config.toml
num_hidden_layers = 16
hidden_size = 160
num_attention_heads = 5
num_key_value_heads = 5
head_dim = 32
intermediate_size = 448
vocab_size = 8192
hidden_act = "swiglu"
norm = "rmsnorm"
norm_place = "pre"
norm_eps = 1e-06
positions = "rope"
rope_theta = 10000.0
rope_fraction = 1.0
qk_norm = false
attn_scale = 0.177
bias = "none"
tie_word_embeddings = false
parallel_block = false
init = "normal"
init_std_qkv = 0.0316
init_std_o = 0.0
init_std_up = 0.0316
init_std_down = 0.0
optimizer = "muon_variant"
learning_rate = 0.00228
lr_mult_qkv = 0.4
lr_mult_o = 1.5
beta1 = 0.95
lr_head = 0.00458
max_grad_norm = 2.0
warmup_steps = 200
schedule = "wsd"
decay_fraction = 0.948
decay_shape = "linear"
final_lr_fraction = 0.0
batch_tokens = [16384, 32768, 65536]
max_seq_len = 512
doc_mask = true
train_tokens = 241400000
max_steps = 6643
dataset = "wikipedia_en"
MLP neurons of a small language model. Each row is named by its layer, matrix (gate and up: input weights; down: output weights) and neuron, and shows model dimensions 0-159. Each number is 500 + 50 x the weight over its row's rms, rounded and kept within 0 to 999. Numbers have three digits each. A neuron's up and down rows have the sign that makes its largest values positive.
After each neuron's rows, "fires on" lists the tokens most often at its 100 highest values on Wikipedia text that the model never trained on.

L3.gate416:511545390520503509481513467475507494365519497416489498569596494461487453529592441444503489488477535505464407499539517527580527447538454506586417553528433620592545540565491530549560425445506477588614546489504599465567496543466465542599454561439466497440408495543531526543479529498514460446421510491518446467572549516468525487477487417526537519475543563488515469541522413482430489508491442483497490611553471500523533486462526350478497470537439569438533493543525404506522504404512492
L3.up416:537389410510506496509464399546396489466529399479444568433546556476512521520524490513516512488525479547510442415599545602484544508508508484496450471464450542508553590591556528629486517438457504547454517576493492448453533453504486462572523543519494460405473491558482445478499462453417469482443491592605469487446498593416473420474432472396492525492532557511496471532465466438432563508518463489545479636449476526540530564437563371424463461497509488512485475486429451494539524484543493
L3.down416:542557486509482429516538481451517528485533482402542521542535422472509498461539454405464584439565512543466440491560456484579491515457448473542497505640512546522548421392489473530533485486486470465548606330564483571589451533473447567581540542494498440519441495514537552548521543567531452346455476453498489490571574520463509495559543545569506510423485512564434418571537485460525474547510450543388451549580470535551536496554538473516532502526457541534568499477549461498478547530489569
fires on: ")", " |", " found"

L5.gate425:478389466412449406544557513564619511507536556600440502494511515514615428488489468429605525430492477525509471580468568465543473432477504488489594548523644476433546527502546491482453502516486468538461530518553547459452446451519588445557465543505474494495449397565528526487487536507545501429467547474473498455480573490478565462400471426397506476563587579538529458553462424573557546525517447485535473540561528539528549476572545484432507491553410562487505541502428510515501576458499464
L5.up425:548453421552496502523479496485543514541480439548513438437388533438442529446464388571552513443475498507502540477463481458508404527477587535527525411507563521464479541479582544528490577505465494526496509576490543405529622408572486560408517503452629391509521511500484445547504498547415427525497424490538455480429428381470542496384519516477559505472462479450504467553480503550541552458475471566481504381499454531568544546537578497566491568447523523425501574431518483515467542517507515
L5.down425:508560498542518502505570458498538406604424447532567449531496492481403463544554498519453427513410520501425488469476507511500459505442505526539445509520572499459543432476571518582479449429537542464498561551418407398491468515412449544558565398473468532466576399462540468505480471534436495466476450505488438509390508547429449446462446553463467479572470484547522434582498462519546479508397523488592483471472452507514581566478459461467428543518513560550412603428517425448529511604501509
fires on: "hi", "'", "r", "\n ", "al", "aj"

L5.gate217:516541446488514520537529455493514575519578496477400523457479481477483511431610451538543501498534490541484458469540599469564471574499435522522403523520460501625501528536438455415507424459503502511455475474599542464495472542528485553499544503468516480601393456498580583420454490471450469532554495427524546509491459549571445516559475392432548481469479572540424426524411446582415527494488360547527545579428535487535519453527525426423439476532498533478466512428515516502498542385436515
L5.up217:598543389481434543438515457520569488485468453498414503556552525501588470516507470588523549511522465609501520575443540611451439524425517477559527480515468548591454459475510464493448491455495449471499631409503560465557456516506499544465594424526479506491433545571550491489474522558415554482540525454506534515545481471583510396505503459515540482546487438566429486505512461472455494428526427468511519526483585506661496525504414384386484442503544572542551476503471535471440493501461494
L5.down217:493495442507605454510510443565522480503507587510540504507529492553445603537543491404570475426624490583553497522518485444568428550556556545606556529623459559526529464432512509516479464484429527469508557563494541433493564595404525553518528491535514568536448493466546513426502479504525506406470491451509433509544478580570500504550479448438516486409566430478454502541445465484508493453503390466408517496584560395531591445557526519610493539519483607523495452510497481516516483518533530
fires on: " |", "\n", "\n "

L4.gate166:505560514427534489527561517518481444477462493395495595429470512545503513463448456540514510481507554543540529594419505445552525513503509555537568397538510516469533521403499571504506536465492456529466444444466486436454560506525402461504432480525519483411488581528428478530593462527538447536536483475556432420550576447459475464461452494511505528480426442404509467501461498466494544474500479495429375414615460421533585573432475481612528512446418538503578577503403504556489536501406427
L4.up166:527549441490442470434539566503479554497448507458561543577503511444512496438460488488461468508599491611543579529500432432536470499522455532483543462510519448589388412466502502462474519403447530530502483454407498455423584432484451533487487528458455570419526543523575439570518540516575631482539460551430492594505510420567538457434536472529563519489426454496487579499576543479540451441530524478490446444589372553565496486549495504563609523495465575506475485483467474424509534538444493
L4.down166:527448551472390482513507463519505516520467506409527470609428470505441436472480557482414497521460480507466506494476402426533467461482464502438409518362497410447509496527411490553518432471470546382546514462538495503568467539428454580468626488506485685420466500470449516498383502393481566511547532561499516537387521536495541451519536480546434571455501543547491534460460512489485480516464501554447546475550453540513496534562471472551516540464502499499422480476449472441523430528554563
fires on: "-", "|", " of", " by"

L3.gate46:558429396521537456463500500500509493553524477514552589459439500432482493437429544486562500506549568491432497547523531507584449575521511524509515536602573565485526461481485487438385486502511434556511489505577623431554508539516492463524488501543554485473466555524592452416593532443525440424517493510483457428584602464491384445563414471450646499451521495524458531559508575493500487472548557596521481501496596504427484535532523490462477416538499459469460501379423491453464511480462510
L3.up46:553531506528518405503442536505531500509481446498538586474571456469473501537490545593578446510518485541428451531462494488594512513586500500424491511537524481480519393444443489449539497497590540545516466561575569535528518515474464492560440488500557474517462614577570440420529513443572449459521474553444515509575463629433436535497498476409590548516532484562364530464520480572425534516585494493537548539491485492378507403436520439465540446515485518496541574403483515565455494510480398
L3.down46:512510511597508443582507473537563481500462444494501541390458565459497525510467554536533535535520592577449486504492553548530455544568480567498544532582539529555520487429519534466483466556483491427575565571596548465492477620473482426521451415452562491568392622564563510446544457452544447424540497530409514550511520607446485469584510506514643553482490490563413497566503512521410490465506560444530485526451479467490470410447607509511518492524451527512433519413527469515527507517500468
fires on: "|", "{", "\n", "-", " sp"

L13.gate102:505512535557549475515494508547473448513361475501592537456485555519520481475579552510476519466525453520506502539515563547510454565478594508464516576492465550499496481497489553509522499518418516486427490450518485496512571561403515530541488602469432488452507449562613438425502522463476421486553446471498454453574528455503579492464471428455483538613482461586497486492441392445527447541514475474302538468498456548562426446489527549585587452532475543534517490408398481456528475469442406
L13.up102:480460499539562544531471480530488432562467604427495513511542571521423484511531545520477478464498477487480491526535597576572527506553416476408467456533545520438464441522425549480490455559586528572536507518563459538489460501481524465488507552467475355576512461504569577484556510504483538545455525439493511494497504380543642475410524516480647499445513376477516607533435436511457476438576514527562504437535489423519501464508485510502485541434493520549457476443472511567613485510613462
L13.down102:443529540570514578617472523454433506523470505445551426503470532535483511479523571486465507466567529550479508523511586464527492471540490528550472458597508472439486495413475526504487457519430540452465434344515529481532529471391549463464469486489512491526499471526615501541484486468478434446555412410452524382471551251507528519477528457534431522487547459552553517548557492488484536440518504482630523484540555528589461450520485516539483426505440524488474552527461457491567518481445474
fires on: " (", " \""

L8.gate385:470434483461468468435527521442603551625436433560531513483409688501554495548506419485520506519527505535533557487549459546617437527528537513474548470506558474382418467602404453543554443512488527523427402445529489545576494529487500490490495502453479501458539494465453521433548569598464489488496458520535439496479502491502515513473530456500438500527490559464440473518469494428470458511401487495502497475540417524674509453511482435561486438551491521490495561468459538417490581527445507
L8.up385:492478548484535458470481442481463579550535484391466447510470539516604453447410495411566533452531496508556466429410500558529571540489467526457492421426480487488500552488481490533454590666467478421454462538490523573535472461478525498466432517541490496442588457533505554552394557456498544494457538663543600497563552504420479450475504491427495499451489493521547470580441553392476510529485468450398573498467507489511472414563416530480519432526495489540540508511521470545463510522501599
L8.down385:487529497502533502477582511483492495459516492476510507441437362519461454480501530549510547618544526505456553451529504480393527404513455503538424448460457547529502505438532480399470516532404483506586534463565543428477568557464441576515478373610621513534542454529482525591502501467461465505421482505416459478499565503487497556523474513461550452460570473547484524463544511601487556547481441447436504422494480494530481494409474460542543624510491514555436497472417476601366536460518524
fires on: " named", " called", ".", " to", "=", ":"

L6.gate91:459501498533522423514577550544520488489461616500501491452536438418525464488517424478488485563596607513564596536548418587518453504442401438528538474468585498368439552457518477486496539500481440462502468450424549577465562494457526507494419375539573502520484454518459446571561557464498476566401511515535465476495516472481579518426510471389530435509465549576493545520575435523556497493509466516391463463424615468530546450563482468491545460506549489496488504452526554563437517521511455
L6.up91:477483471354459499447544483448486500564575610444479516504525476551440462488507451480500598559422441512585479495528470506474470486489492480478483474455404487547526488549467504550470531494492600513539533548558522462425503375613569511499490561458453532501481487536450503492469540527493506420465479517444462433560498543516432448554439527520578428599574459458553473491544547564531595508434586468536432541533447495520498563555501501474584515466425421457520509585354500538536514604544582
L6.down91:522496523553451537368539491483564466439475470490463430433447522509537412447517482490495483481446529509432477474463401568480566506605536484600482482491560496497518598459566553468538509477429483465488483466579485573530499574532457521582437537556397601496399461499481461490572519463559503467542573523540515590503495513398546516508476583478338440500487565503460538529494531500518428580540515513600529515477573468526470517527568489508454449517540627570505480511545551491421506507426559
fires on: ":", " and", "d", ";", "and"

L11.gate319:477499500436511556456404478460500569574513524499531487505453575488517554481429445537489486588563552531416434538448556551509451493523480502390526542530557475457563532510476568396411484441532508571536531524561570457467476576528539465600469453506556479450510549435525494480443522410617499504496447550511477484561491549418532472523438515544593569472508445493384459457475442471461427471540461498540398525497513517387530496465560448428524502536351472491499604523470581497507513457429511
L11.up319:557549546495512496402432496470485562495533514521533515537402466518620523444507437546417537488548539591508501474359487502517514484522538561412550520543514408445504525451514536395385496442500475569560562505547491477464474522467499497565490456580549536559470474506495565487475467549548452419575497559496596544551520532460426509554479559577545473452461414579456503578495455567550448460488501495561472524516486462375485440521522360457424509590417533494522564540465526488455518534473484
L11.down319:563465448507388491415464519519419501504516524479554550449477586517398552546527529559513490525530461497562573483477378430526490540547536607484508396529502519520527469496585563521471421508471590481524543497471554553542576543487452429575514523491437536482524561486477522421592486574628515408532462543470481549501505500517517529439389460524598517491492454525480490520536463416455430547462437442414423475498466476500524500531514512521431572510440533445484467506544496505656545562498423
fires on: "\n", "|", " by", " to"

L10.gate49:522454513562486504475509493479448592646406417469545446397510583507525539482554463470420542379500477468440528501573386515572491483494507472510421546380552514532492479476513478509509486416538587496544475500541484496516487461498471484445542489533472542518433573508520519396523448494480480560481522447444526444486367514452520506523521490452529421513465628520563483508503545469469446368495552533574528571499523510503526434597498486523525402521450519483416470527535479355460470480497479
L10.up49:519510487502509453594499475561520564511451475532458541459424531499559488476563533420503477552469538469558477465574547480489541481607506584458381556456496463467539542469513531460430441580469567507522448510458560463469439549512511471588421516397560524434513533531423448515414579505390542531541518492402594497523528479545499461620462603483442529481514405598501546506494550504534474485546442471478456460477502520520499592457521532574499395566458535450523534506447471538556547628479441
L10.down49:529522436512528539454446608610519601508519469446440478556446523522504419469576464489460433553548513485465517483514498476584475453570477543490415498479465455430542566552576564442534446492566494501516509398465502492555513491495463487522477438470527538530516535558573500542487580528454467511545479563517451482488481442612545478487657453583503452551495474502469383505502543581480499540507491474426473550494447481547505470501488584483567525425414527635572471470576490656467551493474460
fires on: "=", ":", "′", "°"

L10.gate243:492460361444535532515557407511540499557536474500538496516543482543573582471399531511539514530455525537425479436429546501455504477475473619494586470522509561479545474500443448445461475474443438479552424503454500483580607504540520455433490498505412524443587518493516515430392520480568558495421485475536490520494543530469460469419471543546493420546592631459517503482559454528470482470472507499495472539479446432419575493468481524537389619479498572513466511490575523436539496618574539
L10.up243:474522430446541473510487564539492509548513414445490512464445399548505428509431513546450559533580466512465445518483443483449513455559545466585586494530592552420534499522576492497432500483529617525503548581442525437461421600557506514502468468472531459529528461511480492416553584443539519517523511425553386551496490524606513469516494437519512436603533524528526556584527480554522566474458586556466497460478447426390548443568475442465451517490414466464508586532501484491453468553595412
L10.down243:540427476497445545437527571564492555486533528467580496508541458531487491505529531482575440516543575499587422429458491533559530479545650496568515555558457575485494502501559516557495456569417521551467494531450578500481515581452529529552524504448563556489484536519605546479510514426536490462435454454546399404612441541517484465530365536537570541471539534515515527506527512504503410523541481496477528516491419481521548538549406601460446488537487503416457560531570513512567485585582390
fires on: "\n", " life", "=", "|", " Country", " UTC"

L13.gate66:447443470483465519493487516502545500561529476543470497512353487509498500432559471521467514460482494601495509559500541461519509478474541630460416459552455427502432474478453590605521478458551501384429496457447570592496444449506511500447580540555454528494558445487524552432409482515391549475469488467514527509506495517493594441428471488448430521486473444595578617504503452437424529484397568482491536510495543454511463485531403580503506445518574538531444475454536521425437394451505531
L13.up66:519424496486501492539553509468525547662583503422485468572437559570461510497518496506466567385542500622463531465483524502540567524500366385478548512524491514520433483421490549452494542542495514477513535489491420547561565499438441418508426475578478455506524304510505505487527413529468522576463494510534522498535548459530536564449427605505451477462562509460492531511580396459484455499463470491497517499475485484527518533512535441477577602484437431485476482428478452482485472519573541
L13.down66:472547478557461565574573454587518427510469532533522407537525516492553505565497541564445622444553519521516451455486513513488429459449529523441493528514565488439494450573514504410486522488487443545562429471394448467491462535408497510527466483456489505569517414477545526565520513463495573479515453471470422524477453267523501505474540477600555510473447527482506563529521534524506553478494393479533529452465476549536404449563543439489562457495532595511366480474532536451491457534447548
fires on: "{", "_", "\n", "/", " \""

L8.gate368:467539485538408413521539572430448506558507466478562538495463508505518514496525439596407499521495541472522455472588481563479524585466419504480537472511464541553563451506490474410497420584515567509555433504480510505544580645543436474492469564517458463413521483551533419455582469580514535516532484526513428542582459548420521498558449475569487580497518513557523494453409547382575415421573517508449482600500570488580455514472421481526451595521538455559550468461504486468468494551533510
L8.up368:455469532430443480492542506504511570566586463475455505566489499439484502495573508520543531471523392447597442485570503402553469551551496419536503536532560589596463481443481524462481331462504606504465440509463475498566493508467449435582548539495461471376559460508514441486582516550492543487544591561512439604537521522513493492559571453472473528561579627508478483474386482410464472497430429417509511550499519512467513507494534541543436516498529516517481466476532475464479508495439395
L8.down368:366527472518471381479494495488490554421462552477517496520530463492510557444476471511552556464536487399439541501557474472518382539457415498535520548479424579622497409560502582502449493416462555551543550499378488491427510484547448467562538479469518487462483522468490569509589570477461515511495515438484367528531550438560469465554419465623532545546574531445470487516531441534463517522523533509365458536470447447534469453549515453487471477535508465466522496479556476524611426548449496
fires on: " is", " was", " an"

L3.gate160:495479512463441564476523543591453488455397490597599465529500481518491537488556495426589422488481477544554578550562501509578428578547480500481479486500401535503556427592469392491384481519455509503582403457584564445552548540560529416552440496584518573491575480482511432422550547532550501513520553515579462496566530504466497532449511480477503521542570494496523509388397474501546487458573555503496527490447551523525418526566430535536426466542503572483497492465475565508407492449498453
L3.up160:454529528507492496356489444494496494483563503473479517552500529423428489443618476487404523466416508522533513394496513486539450561571496493483448553468556590595511509497473382481550486516476441626545439614555445492550532515606502527474518526520508432505497442539539556594500598549489410453509553511474480505599548462571580557525503525536487491492500523604523495522493478542438505495433574450545485444496480541500539526537505481404493463530527479574516396497490554569520631550537487
L3.down160:474591574512506421406510465484553567477543477433425458504516574509440496554525417512380543490456525480509440461520518502461461618546505513532510391501565575570538460488458469433530456475489484563519452495447493586532597435615509484515509473463576467475469518577519549590501581467395481476427466512507468459556491614569492532484571552491525510487497453569498461524484524523475443478420592490607553486379507500431481462511547561506499532503549404575538498504524526588494549527478450
fires on: ".", " was", " prof", " fin", " att"

L3.gate327:451451493520521479528606531525439486624508490499510457485578551480468595564472490523447551492447585508539442550494508479436498479512507552516601476560566517555540540508442581512485442400479565515525442472447498546475534531582524542512532629539468491515663486487456504580519524556436383508493463487574427522511443513494511496480494406519468458538465573463543572562511497468466481424488472499469511537522525447544473489568509549542504586533547511506574459641479510446498417538366568
L3.up327:506528492455557550486586500487502484536520518567440487497589516503468492626526416456493559456441575483520409491467599431413577493574543541516557521521495547543518446537527588411540480381446625533441449524479594489582490451518455544479503590480480547485596458483513489559536551565485356521445545540501489523500552413491464523491467466544499516510490527517483544558520482493467548418483439465487588595498424478431496410590577517572494473496569489472515442544506542548500501539428497
L3.down327:540469530515542485510378524500532458445493495529458580527515494558490411471487530496483504479483434442373585523518548427472409504489515418473360505526437510439511418503499479526501437533494486535469453484500426524543475480432428454509505497457532502477516525494551495397550520517591531514440560505409531456497574492552541542526528601558525522456588542492518397566490521472550559561557483466547508541488493510508520469506478377491558526494421432379451619407488480517458642540574509
fires on: " this", " is", "\n\n", " failed", " other"

L5.gate385:514499542522534505452459512516508507514501419520527513471608568529513409396420360539391565537413564557493494455496485498518518467516505479444513476516422438560446446541484551584545542571477526442535503459515422410493463440466464496503489537534487528496511474516487449479406482526470479472449506502568449600535501668429560539482440498492538431417484433552602493422530461426597527480468472487480486481453604480482475496508483476458534565456522478468439620489446472600539443477555501
L5.up385:548454461422450513409497481441506458564497575500465435457484442563492492438408432509499557489507463596564525432518546437531547489554458439421543485519425495528534534536487479453504607534495627545489453480550499500485615440585564462517554474567520468472482507516510486528462497521462511500466552555538548510381521454467468559552384469510503443479505529461502549565485560372522418477472532477559472452503573442514441566579482465442501651428455438498508489578468457505473434463564432
L5.down385:495490509565453544494537423448567529446511406482529495577535559558566448441525471590490505545395553512430560480534491481531515560614554497464521429499603477480537480595432486470426523482494438574433504573457453511492405369600475518476564435553523573512452516571454496518482492560569437447527533544440553476460459474503454465416471423503459509497581416489477507480474575518509442495497488497489497529530546452406510545578408489410533551448539406497439507487456476553494432551436513
fires on: " and", " |", ",", " &", ";"

L3.gate118:539511501531535479432537490526568515557513456538574567449526512509530465434451499593597549577465635411519401522595471521421509551491621471441568482610517481416477518469417532543475405507426437555544500596538443503480519553496557451561499495484453533432583561490434511554543483447435411496485467477516567456551474509495498465468489436496448434490559546497487532595529425485452564447482557508550477569498493519458512479576533472542542505483503453530467485489530382499466528619558511
L3.up118:511548559616512559536551508491556536560486526461641408545512447549532503511472518559453486520524611536521444463588449499498491601597564460482515484513490471484487460463462515486561481548505487496512525557583489508479449515477557401456510514506486488472524435467471496484515607502517454620397471489532539504464451550446487460438505474599446440556578438590535534486484430516400581484461552549480402403462496555455494510472477520578515532485384477401506505486513422445502385549513517
L3.down118:541378485522421479557528578471435537422490590559455472470433531529590517534480554492527429492505586481530534493490473488528489428482475470475493480464453506449487546567489525535494534483550592473567501497417516509545567431567582456452442529561477542465469583541434496527483502557471589521505527478472466601551513367500551471571512533462548558476403503495383496520445510458516491443549475480512624509505460475486528425567424528525539509498544454619591529578496565416581595516514459
fires on: ")", " |", " each", "."

L5.gate294:428540415543543454458544456453557461553490514453487426489512604575412442499485449515497547508405496368448549506438498469573498543485495513568542598441486602437450496508389386487471528389431451509463451472474498397488487460538450608485562488523453539489469437537547534440505484409485488465484478596508571546582502555542469517477521459477530509502466530542494521580578513516504500454520508484430492423454566515522448402486533431542510537442509527482512495419391532437501518581457511
L5.up294:494446445539626439423514563480508436567560498468557469519410603555526527492414506546515555535460516448414541473481454496545479549509467518569557525548514570472400475453401358505512522463519477457410430510537481458426443519537548508491589500478421562498457444573523498517518507480468498532548517605463562450608490444557393478498439461479533611499521505506501569481468532425528548453594537408439437467496463546537501527547479552566545600516522501517495465463513544495437527499469546
L5.down294:539464510619531442457508577423541511524470516462518465596541425595518401543442437480578457584476503549467480474523520469581551492545520511537495572429471577500558420481473438493487426455452467457511535558492525483506535491453472436477525434551566507435517511510442570525550477485426532474531504568503543477577528454486439453524554517441458488445473578437493554507485455631473466497549460499370509486524547530466504426366558491427446543485557473475488574434457433561457459424390555
fires on: "=", " |", "|", ":", "ž"

L11.gate358:459495536456530488520506525507426485428472578410439511528505547506508521515427502504569453474445529533464505456566549551550538508462491511511593587461476511519537415493456476519504400543510509468498487551513461590514499549492483489490430530542521422501485416563527516484506490437535535452438541622493477561481475520434479457495458566579511516539559498567554489567510418486526488400519472493616534614541552578476462541415551536522523558652551408578580554470475509563622493529590399
L11.up358:476595516532444389476492531561534451480544550531515524378430513504553507498494548456472393502454619577504548514492462514569432499499471464525493521520452555524439500494483482549530349507482510410595453536467557470450458501487486465511450545496450471477545473535469451524480474506400466477468491486493435569518406515558446459598555450496535514499482551521524521617436369545635577538434460550580512547478546564440428572495482528544527484559549430465548444465525497513434542548482517
L11.down358:472578522474464510543524495414376464471532493506447538523555457530525526535544557566494504457621570506590509600453473478509456474518519556403500485527448616472538556515495550493452495549530563586422429535510535359435547545430425530574507440473467536516550534533455552525501464486473452578538485438420467501581497508371557534402426455438476562504505514509518510461560479497438528453493569464478439544389519447543531428567445576498453492503450490462517458567440505559528536529496526
fires on: " is", " (", ",", " are", " was", " well"

L3.gate268:468530492339546443376466508449493464500507604558489544499485502494527367543548478457495530433506507511479557483448540459452501577500478526494497626570519542540547474532499467476570472452500486498529468485499414391568472514521404522522404523494531467533451539517566548538528499555511403484507546513568411449558473427556469533541450467511523554504505510506436430528486545475571455427522559460407515456628557522528422428450450457631488520506454413501505459517466570567482463506525470
L3.up268:387526504457542403446448481556514483586464547604517479541509446539566430433549458468480535567517468547531518490456478486464516493456542442485472529484529602618543507545447540509550487403477461528497560483460498450589539544501402488506499508445529528531452517533524444538473491581566458557535574565564460467484471407459542568538454527562528461576520498476473434495529468474525468473549410418509542498632609486456465433457469473615464439513474510416496436518492506514484423527610397
L3.down268:465542502446430416400564524433466512468544609521476524520528456489521517485483467459528462421532495499447507416554564532481469562486495535497449542505507560539522458488452604438526431452566467396534426464452452440482481447366444517418546555463538405588469581582487506540478485500470521557531475496638467567512385580513506572494573551496538517555545497541428467552488502498573558477521523525625471550538490479527522451510492534546552563550511381507510471522550535569493475565486450
fires on: " they", " They", " are", " it", " also", " is"

L8.gate107:548462557513481582469505389485335555542427386451554480533476488463466499458484497482495497573490432469556562471499398525466502459408583492381527432526421479557505473449501507461487494452575476576595496491511524463525402451492583562541409528495506567550487504498550574481512399517509439542491439531465506492433479512418482440504571581582543466594495533547560592443473475508551515498490525473488523617583535505449540478501505509548480512520504517528505485426542493519578421525574491
L8.up107:406510456479418486514593448492598382523503557523575574505487493499527499548507526519552512420470521482400429491496496466501425554540521355407429524483544512342471426537440587475494484526519465525454460531533496437531445536456563499527493545551496398541525448558536529463523557484555545528511471534526469548492537471592493546520513519517477615443477414527474487481506570539456468476451522511526484421528412538548491461449439621592427528523433498440472493522433570545519428473472512
L8.down107:452574472531520450450472480469545435548444553411532556530465521542563518495478420434508476468664443526537555441423502438556430531542461436564455542529558543461513500544578523526484489551532511498520425521480491440446503476537520567580491471498466445438553577571497385504558523554543532539465478541466577459518545530474510498452441467427386511586528497439569449544485539544482543441443486493516457462503538508501512394611479507576545546606480453483440583579524455494599512445439449
fires on: " |", "."

L8.gate436:458564439555468539552572550538567451396606424474493536441452477613468455474612515515374527475450483514540497536550533495426417590525593590490529551559499560481493480553497516526491494535543485457526442494501481438569516554483546531501526518581418510457526445483570536485476493476429424506442477496550504460538507558440475432503536480494560561517492543543525457497567439548583496544561476451521539492406436466638492506464455491514423429473491534578627517436521499551480445565488568
L8.up436:525474513553526446540432466538442488505486402544508550505515437449419524515537491519450507558526427439451481535582459431512398590525485448496421575505617450544481554509457526483584521598472463458509502484537491503444471467466569617606590516534440585560531467476499563497568490429455520577366404443480418554409438524498556450456446493496465489537496506577533586482515477471453602480550466504519495484540518490539515496462545524483442579454444536481499406573520425523482439481483475
L8.down436:525420537514441495460506467523528526498395541501491452542457407401505441509572466552535476448583473499405433548516471522519530525433436453610493535403550596479423541509484473493479472472491508475541503555521483480409555481414521510510485559498573467514508511508449422504509443491546576513465463526532525580414464522442568490478507506441479506468584433530496477551437518454409511503360490522382406487568466499492586470435581550490443579501426463505396535571596464462491491450447448
fires on: "\"", "'", "0", "”"

L3.gate33:451519612438536504449524492466396524532438495484465497403465463523502542454568558551546502449348463552440550490502475471567460541433435517595556443557506506532469528452470531505565559428543475537526429517453585434469421527535482538466492516559494547515465503641529413509539559457608532469451608462485453551584507557487525561502546442513513433466449469521542528447492442501424493457534434475499507517606504468588557468541450495550502486568422496549485462615474511519561545538516465
L3.up33:478525579454541533530534489444426506540455492539421478438461472503462476385619578542547528455410471555515492458493458472608450539436440485578507473552540498530440472488495523464573542507580452573525470512505547421408481446559455525452517546556484528469463493618526447507530575493589498473442562517473394527628524568497549495496535462454522445468513482517476527502487506476453509470512503438489434505676501480588583541536472532585584520546475495540440466622481513495537563511527507
L3.down33:568466485582456461530494458471588567486481471487496486476467467519437445494495534461469518512559506554526434584480450495482536461531484476496402516440468592492550475538447481450437544537457494443553555444545528589496644522416417564539456424430490467403493574484444543482507430641389431472546376463485524510494540437513514461497524489498493491518556445515479506543515468516512547475397453481556574395555497546479464594421565561487505476426486452517451481561504476564469530468528620
fires on: "\n", "-", "|", " such", "U", "mp"

L6.gate101:570551540453562556550537398436444547555477502495537624561538513489562499483479576464477529505526553423581536485539426431508531459420484486557448388463511498511471473465489479517517538535562533539457411547484483450506498499392413443498516514471460445379494558509445588511491515455511505541402438577365528519417511498476568617502519550487447563479438429550462490464580479483498531508550593501409448555489436572515489472484565518529559448481476460478430483591463521496517487492552431
L6.up101:445454439444499501490405505511516428473472531518503535527483515532479437526538518378530487422521452484474455511520482471531415524408484408473431561569529512423479418435501598389483443553493430399491502506565552525553481504432510471474533514462521381543555525522484471428523409433495473503546515509480530520601480462491527615562502499551392585559501511545528483522449473483454507504404582444495430608529472489501568440444605568609438506522471477510456511556475557499439476528497564
L6.down101:400503491609475560453514549574521462466433558488549476453455515553469484517561461525403496562470555502552501497480498628565516527595445439468551520503506519500544466536446505519606462448486482438551558446482522533492537487584548556571494506506470566637511472424566489474457482529570464513570508476512525520505491528561474446469450394509475429511588535469457476471544534502510514449487474534450518485534507433468513594624367471491556469514560581406450510429518388447462503429412515
fires on: ".", " |", " as", "ill"

L5.gate225:529506554421454537486447568568486549479467513543512545520558477513523485460505508435504516620462502474476536442526521483490426515576551474523521556582457427454418519454493528506483513471531509503472557436499427496495446552540504564571556525485441435572433471538580392457532378553553511457438523467452487452401506588502349572512427433536520523500482423578556486522450465649528575486431456468565542453523497466518614448541519495543447473538532543478467517542506586429435458498483548
L5.up225:458553530451352490540487639554478497529528592558483513460540462475444362471476397506462520505444523547468449521514565541531491528487551452486360472450466496453398533521477522594572466455476580442484568476501458452391494497546514474573480495552426526590536455463519528518533457478458571541414498539563430484547474511453545488485433429462484509535530453488493484452492468485549518540439513517498533428444495434503456426512583418508508520473523457345541501527452446467481463572548466
L5.down225:451555446582564504473450544531584566409450457458542547448539497519503507504417494397474488463528605463472451463559457479358401494504415482458456548386451566540493515605404486527472487455564456486470472524511529514472491545474485434460507504530448392410578541512513482545512544430496458573581435529577490512480587481492530498498584474513556436526567508518509490526459505470525504542527516479622478499525439509477425515426576599498412560446512457573487485488549521414506564491537519
fires on: "ns", "s", "ology", "y", "ks"

L10.gate184:464487458543491544442459481627550520490494512522460560494591483463440471474504496497451457386410534409409452535546470461533477472378380588517457523511460507417500545563464482499557470437461484557527503512484470475428470531508472478541519487545480510526516413539566481520461455478518537497466463465485529451488492469530409513553382503527524455450529388490557438546508459523569446455425559530568543444581567435572435453536395526517492588403533503541440537556514503395446483568566456
L10.up184:456534433430561550441487476535533428477417472529484514486502506440469497558470497526553581461472482457506472495582515519568542548522473531467543465520427548578513472656515553445494484548381471590551542501446396504551423490555465537610534478510531509482417549516544516431435531372575518452448457406468604462497547454450398447500477532544521476520576428436577551520454477494464468461512513473440460391574474542583437485492460496452560526474502461404485499547541503491546487550524510
L10.down184:552505539548442495526455481470545508511395518525533520510561414447492561531499581444508448445499547477433384376508540532523389549548536560429432503469504517564433538457491487559468559449522516363553573445547621457528495505569500502493541525493523538463511546522508510554488608552554470534565462496532474561469530524516556501537533419482551524418565554530520490512465425476556485494447538514565432450495427462541528525473554474563471625461493514465487552557588517424407468595511413
fires on: "s", "y", "on", "es"